config = dict(
    n_layer=12,
    d_model=160,
    n_head=2,
    n_kv_head=2,
    head_dim=64,
    d_mlp=448,
    vocab_size=2048,
    activation='swiglu',
    norm='rmsnorm',
    norm_place='pre',
    norm_eps=1e-05,
    positions='rope',
    rope_base=10000.0,
    rope_fraction=1.0,
    qk_norm=True,
    attn_scale=0.125,
    bias='qkv',
    tie_embeddings=True,
    parallel_block=False,
    init='uniform',
    init_std_qkv=0.0657,
    init_std_o=0.0,
    init_std_up=0.0657,
    init_std_down=0.0,
    optimizer='cautious_adamw',
    lr=0.00191,
    beta1=0.9,
    beta2=0.95,
    weight_decay=0.056,
    lr_head=0.0061,
    warmup_steps=510,
    schedule='wsd',
    decay_fraction=0.899,
    decay_shape='sqrt',
    final_lr_fraction=0.0,
    batch_tokens=32768,
    seq_len=1024,
    doc_mask=False,
    train_tokens=250300000,
    steps=7639,
    dataset='wikipedia_en',
)
MLP neurons of a small language model. Each row is named by its layer, matrix (gate and up: input weights; down: output weights) and neuron, and shows model dimensions 0-159. Each number is 500 + 40 x the weight over its row's rms, rounded and kept within 0 to 999. Numbers have three digits each. A neuron's up and down rows have the sign that makes its largest values positive.
Before each neuron's rows, "fires before" lists the tokens most often just after its 100 highest values on Wikipedia text that the model never trained on; "fires in" lists the words (lower case) most often at its 100 highest values on Wikipedia text that the model never trained on.

fires before: " a", " the", " an"
fires in: "is", "of"
L4.gate56:524506477494557477541514449502561446469447468542547512497495429502558538469514461475508471481474525545438560503498499516483424498491487450565495497500550451540457460533551502541507522474502420551476574480548414563488555500507491468498568549421528545525477530462607493450509551433445456542490502531506446571471474515534491500549508472483529470448518536521462463485515476526521583485500526476448497503424476509491524479496476505476527471587523524429545458440594458483486514527557398
L4.up56:524544529442493439501495483536487497410555485561409541548453472483443507483434507454551487517431522487471520453440518460471566455473450484489519543461529493568481532462472477581457514531543518546587515514480448518479519437404441485525522573390529472522523451587441419443474526501441483486516509531461538508462484498542466534478543503475464529553512483474537554486508469504494496500466461492520544481505536456491431537481518437497575429550503540478463498463474488476510462475545532
L4.down56:505466460580495500554555530533520520477497424477533459504538517539518521518495509587476515543550493435456508509548513543498463463499598582448470445460547516514502524463508478550559496474626451518453474564500403448512569545509486541488500483472470436471500506472493557488469482538553558504497565466544558517505473572438527548451558536515540466489529553530481480540543457477527486546519474465426524455500502470480454537478484477491469526473496475490525472477465543507490607575489566

fires before: "ic", "ician", "ar", "ity", "ical", "age"
fires in: "politician", "community", "political", "popular", "village", "economic"
L4.gate284:538449495478529511553560463472438483425528470488507465501523471501504464463402478525527484558475527467492421477504450517541506562552489489520530483539499493512504572473464484473489466502516536603479456464521537583539518528465530560577521427484479529486463475410504445462529504463561465454521461526517406494549515535465525500463522585499580395455472556533457527505485522552569524539484468489461530509505525501486422446531537544542482431463548535482489498527504543564513490451527548
L4.up284:456459438452491529486484481408477474530560451492468554545521545556541425513490459495499466502496496470447492454442546519523552522479537588500541563459519492506503453424494502553456445480498517490483442415562478547443509596478410529444501487579480505414399493495512538486510459485534552487466478474500517436523485493489485515510467532448517533513448511519532547490487481491486539496515439548438490548504480518548503489511502459526519459550427560433533545499554514559529503549555577
L4.down284:430535489462526564458542543571478460428495500494493463610454496386458462472424537528491534517583475457491475514534491506487498530491498565454537520510539453472455514456497469492502479518459494506471496504513508537542558494561506527551551465512491547477555483446476514512534572543486482515460442553468519580460509512516497515508475462477480458483497507517505513525554492545523506415511475486521498454505391467509446608544480529505507464493454426481494548516507423540517453422427592

fires before: " States", " |", "ap", " Kingdom", "our", " N"
fires in: "united", "encouraged", "encapsulins"
L3.gate269:475513453538478509506486485527502523430489449458568513502509511473493508447458485512470455541509444501569460542495428496566512484479480461535478453468459530467534491429518497463579511505546511552524508486530614602488529569540473440445574530477441538560531526510544512491551455481529530477407592529498470487457465491451545438536446606465459568521481500527460547500513484509526500459508539538448507558426508478441473526507529500455493466516488442559531468490434478529461491474447500
L3.up269:474551508418472447487495480511543580469477437485570568464411464498495509466480547490580474525462460523462514567503467550475444486473576523510569560477485572509476510505431489547393424457523507521517520546523533460444480499549503416537517518512508428425460512516501516482526510520555499492527485527560493474505492536409532450530509502556532519471465463477497520468565508522497533547555531455449500477537520512605538545542529502493475474533444557453519479457508554478534543440494476
L3.down269:478583516519531532507493489501536482565405451491534496455560559558513509501511468458462505423571425522547574502482493528502547528494531463474490479469459524463439508555534470530426461522527525489470523482586559544523503468518498467564532483558509388472503443545529492553479502489613499572476506475469472506511489448522515517507474552467497558498441562459499552438504498505496500488479462487445508513532466572445540479417543466482505505509552429441450501557533569498520446456500514

fires before: " ", " |", "o", ":", " In", ","
fires in: "place", "february", "was", "march", "code", "aage"
L3.gate94:528533422438483493472441529513497510498447487551512549557491477478449507499445538494509555463456503420536447544530419439543560557504455577526490525482481490548561475517495499564505440485523459433473492428535506467549526474490510397541517493488463476539522471489483437477460499485523490544465470546496510463496549519445498482457579494500455505528487441495457486496518543518503577433560541449487485476550475517581488512435465466532525497516438508466521619524441452559501439478551441
L3.up94:455477483491486450525476485499494412532568541577427524465512460470483420486515536545503524473447554464490530568480504521498440434556467491539491545486462423507481493516517590538540522440530494492507515540506469469525555464530525438522493471586467486487412443515539447464513454498464514545428495502506524506527506488476597524416544440460565492497473470514467482527519502472524447572449433467522496420446541576438453479460472494525499498541468536472484527508563528461501534436485557
L3.down94:530420487448565517590495486537509450534513451572511456551525520485486537579480483510533468584515531508431489515508502490529471500478525444464544589517526527481521519492478489513516524430387486493505469508463504529544566544506485410477524508530492453544401474511523461497499550500537485538436501489469555539551466505431498469514434466463491540612542468529514459544531492499492500541508533416498509430481529487468553558511430482529488475458588521544441527503587493492501517541494481

fires before: " ", " the", "line"
fires in: "on", "microbesonline"
L5.gate258:488469514464558529542457461538505492547531493540577561426534492516491479491523501418523469453461513386547475494521507537550521426516452508532466478545454453596490582510451470511481513460493506458445493513526524547511462471435405428503433499465504495530535488449512413535446514547491545516543472540483469438486535517485561496446541457544535499510466509543477472452429596465510444541517449530490495545526469547492554486515507449455477522527469503473516559457504477446464525468556443
L5.up258:564498500477555487474528534492509493542429431493447491494541457438505538528462502409535521425488559562516542493444392461428536535524519466509464464523502529502487470499552520429438501485470461494444484499445528466535508462550570466523559537625433510511506510538490500481457495472532440528482523483519525480616492479506483462538437494481464484524441532526448490468442472459545473524437476509461494548466576521473518490528490472484415529545578477476518505492501504434499478583512521
L5.down258:469482499509508478570408537448537467532497463465476521518479552476494460521481482410457522426551505464519533556484472557445492506468491526440485507517548501523530480498484508509407512489499530490531413511470497485489497522475553575529521607513497529475474434555510471564512584508515460511453489522544463466544518598525552432521532571536506486484478401473494542445479533414486438538448495502472468500513533550511517530487497494543443515525513555521473515499537486566469407579494415

fires before: " the", " a", " his", " an", " this"
fires in: "during", "after", "received", "held", "is", "when"
L7.gate434:546489460469531576538469498442460498547549541512449485506517490497504522458489613510507474556537453501538453416514491486472561560505487489504500495506418471510467472543522436583470489511435511473458541526516528518440494496478530388508541433499483470521516511556501495481486471566464516507547554475518531386562485491521462459548447469436510554521544500495452449563511551452514472534516555523560545542521555512507494533513555571507459481454486491515581528499451560508491475526498605
L7.up434:347493464416515503567520447476528522488509480535431544446472481483428484506600496541504504555506518589533548493454574551476532502472451471517526547556588525457453509443443497555528502518558473504539471467462468543511499463434467511510497576487498573537524503509502519476453482452474509508554477492451473507494534490483459511542482448524468499461509522497507528463514542543537582579522565451517534545516521459511477423554467528458524402519488470523512489531456499536548529485494481
L7.down434:551487560481472437402477551518537471479464542442514483524490514523537484528486507487533480515493519530532454478431549544485486565513481493533542490426475484481486520437482484499490573494511538541507438510509505598576582385518523491483512600471471514572402556510498515514555548466527536488519550500537525501424491488438467485552477488429532477510473511536474587497489452447456486479482506491442495387482424472518517533468439526516516462526487530497577537539530481522486519555476492

fires before: " States", " as", " Kingdom", ",", " N"
fires in: "united", "well"
L7.gate280:418476486460446385500536546476491525534516488479527463493547503447521455523494525459518565444541472505543572488491472531516521575491547543502500428446461494519517551483514558419511472481516467463510437486549513476512486557547463462527482489545476497473470497465479466478418531530496445452505488502523487503511546500473479470480424495411496462490452487459542455508561489604486434431579545468420472559464531549424476466474491487517519440476523453447462472449426519485537460481539566
L7.up280:484538555533512453536554516459540586447520426458488514494512487510523501533508401498476530547548442540456476499522419506508429485461469486475427495430468562486402516494519453488503454503562445476492494541530482449483519473484409481465463464476471504523505530527517544475500477501449430458503452440491516478516490523502572507590496523491524464549461555512531462520489485511441514535519521499546583551420424449466492497518573578547555442492509457550541514508572551525520518437486495
L7.down280:456465603443461445518489544483496546509503443444503507496576535510509502602549599524456496462532472498495544475441512551472403501433473527521482492561508544589534520422524431513552497490536490497522462512505457452545453474440435487531498491479461513461480498462521499566417520495527472491580531521474521464547491553530543435539492508482441523531494539485574534517567457492470553531559487532495487529545448544509472586494502572507502457496464523474531528505487487528505458528561554

fires before: " |", "-", ".", ",", ";", ":"
fires in: "5"
L3.gate425:471542519550471539495516500460451529543501472474508522492461573479477520506446545493489444435484557472534480543496472451491542533523477479509474537522550518435555466513435454510506519545523544521508466541432478500430468553483460416400491500502538508563467549511457494509496474421485522435458449596558472487543527500495420528488452466483484459444524541427516500477512501586490415442472464551478453542504595534487484557467494523485446530537504517515461577485472425480413473508508458
L3.up425:568506465523502494500516441473493449533570593482429480524528484485493420460463550563430506401450521468448524471546456510496525479491487544532455518502541571463548457475543509455462530543551468452482466470524483553537546529424532428459505538516532455524510537445480448563476514561530514584491571538527478544452455558519480473534438520464480485467519499458489499414472499579577520487544475517426483547476500534517506481494520549463512573441495580512512448492484507484474485486453512
L3.down425:456597534474466554576482584516473540519547490481509429471484510492542498475556472523538512548491475587504473571443466502524484548529492493507513483467507471416509534548543490577509488516502549479467572508449480525402551458551491451481526472525455565495485533478552551465526477438464492483539423508479553471439547471490485525490453483540507505512508560392549528520445515473503479464456531540548397521448547483463438520533431471466469497454458428517497531475514450500532548488517515

fires before: " the", " a", "out"
fires in: "into", "through", "with", "throughout", "from", "via"
L3.gate292:472522472497489515516567512488514561467523499543544489509549465459564531461422432539503477476414533460525472437516530553546569491437533508472487496511488491611515526505562473527505456568464526513556508459446473512503429445511546478518472491512524526549428463535426523427510452437477529500485501448554525449482468507446516469519460501457515484520489433525557538555482545462453559444458493500533443394473501546551470483485540540447507544502489544518595500402476544491519522474514500
L3.up292:460516518538496524500482523582523530467562463552502476530442488543549444450379488496522552484522543491524537443533550486568555469545514473524481458466485515489456517448526482515495521548479480576540527465508542563422451513497567481410448475507491454449520538517498546500471490487462490557471487580398541513469490525487541514535499494486429529475523552518493506509417478583528531572527515533545482506488418550532520486471488546479570512521485431551489491566471428539451443501513456
L3.down292:556489479481563540398457404475492524457474436518448501531453479460524504496483486440464499505446496521554552470458518428459492529556511521474458533436474493452549539486438504533509572478464431490496519476449538497491505473469468425472481558489481454449480458579492529530461508455475525560564472497495506492562510442484473540496598487464530478439484561475548548475437535489436492492448508447451520472524409478519530469466504502529467434534453552488475569548491445562523516537562480

fires before: " ", " the", "ed", "ber", "t"
fires in: "in", "on", "during", "vanoverberghia"
L3.gate240:438500501443542535458493464548544498446465434558476518554524462539500469513552517459560478481484498522477496540496485548466505496549480494485469533448558434451473483499466471509422474570536508457533468483513450560496466408508521464537433520468535480491491505578506449525479502569452552535548524481425495463510491458497473514504462417499425491470551424478510407429445454458524525487501481484472551466479517511529540454513527489540434468536520476529498581522551402578473511501400493
L3.up240:572532430497482475503539505356531513458504477510563513575520506513508580451566492510465466510496469481554432528451473498515496464568489530461501514540512476478470465449549486502523456587453547529470544523499463513435488445581497470456525487460488560473435429497524534470431464544482540451506434522534489499506477523486481478457504455453483538488460549509434521457433560503534471501462493526427501513483470512470530402465501518555468471525414539571427469449514488546473527508498527
L3.down240:475586466492518543524441503492509494514511500427557452556572519551544472515550480448478545507434515543493526530456541473507514446523525500460451565564497488503442520484532408468392459524437461538502542462544493574515447519492540524529483456493525532545448501496467474495479555445506520464468514479472488496525556462461487527485544468464604496538508426560519527484506481506507498536526449488434534534475501482543503524635401523532529466510543569525518508468467469471417531463500529

fires before: " ", " the", " January", "i"
fires in: "in", "may"
L7.gate224:491483525523443610507458488450541536458510529495520461467568446441440475468556454468425556438509403515533537511508544498521428500435510461470538525490573463443491450521515513516462552513545496429430556469522490499462492499465459459465487527543515474479425444420500540518541446495436454537481461473486550472502499469517472470550444506456461508420561476517530509544497478494501471452573500553485557478547476505497429457549546524454499475520473475532589472476505501507568466506548531
L7.up224:469477484439445478479508522476502472493546452485492471500503427552491510569516501462551531501517474543534444418485507466499478437492553513469474498530499509524455514494438454560471519504473469495493507372432539493553448460541438489462495472428476457515429464559549494467505482472487542487523424470436506476496422557534505466481505563475550562551443438560509544530485501499428493565423488537527461528473504499499574411480515429502505520473508522497507555445551477529515562416556471
L7.down224:471514527477469528537525496549452500508481579572491479544433498416447470533530518454479463497444526504496505504534561567495467501481460483590463542467452481481473495485473450556492431465528557518490550485497509473516499481461525484453556483462487485499509528526475505466457426572505487507534563429458528458471459405495470435450554467492525492488493523467518546509539422443477590550513515481535538529479440533496554503462533416534477391483485529481595473463469531529508453574421509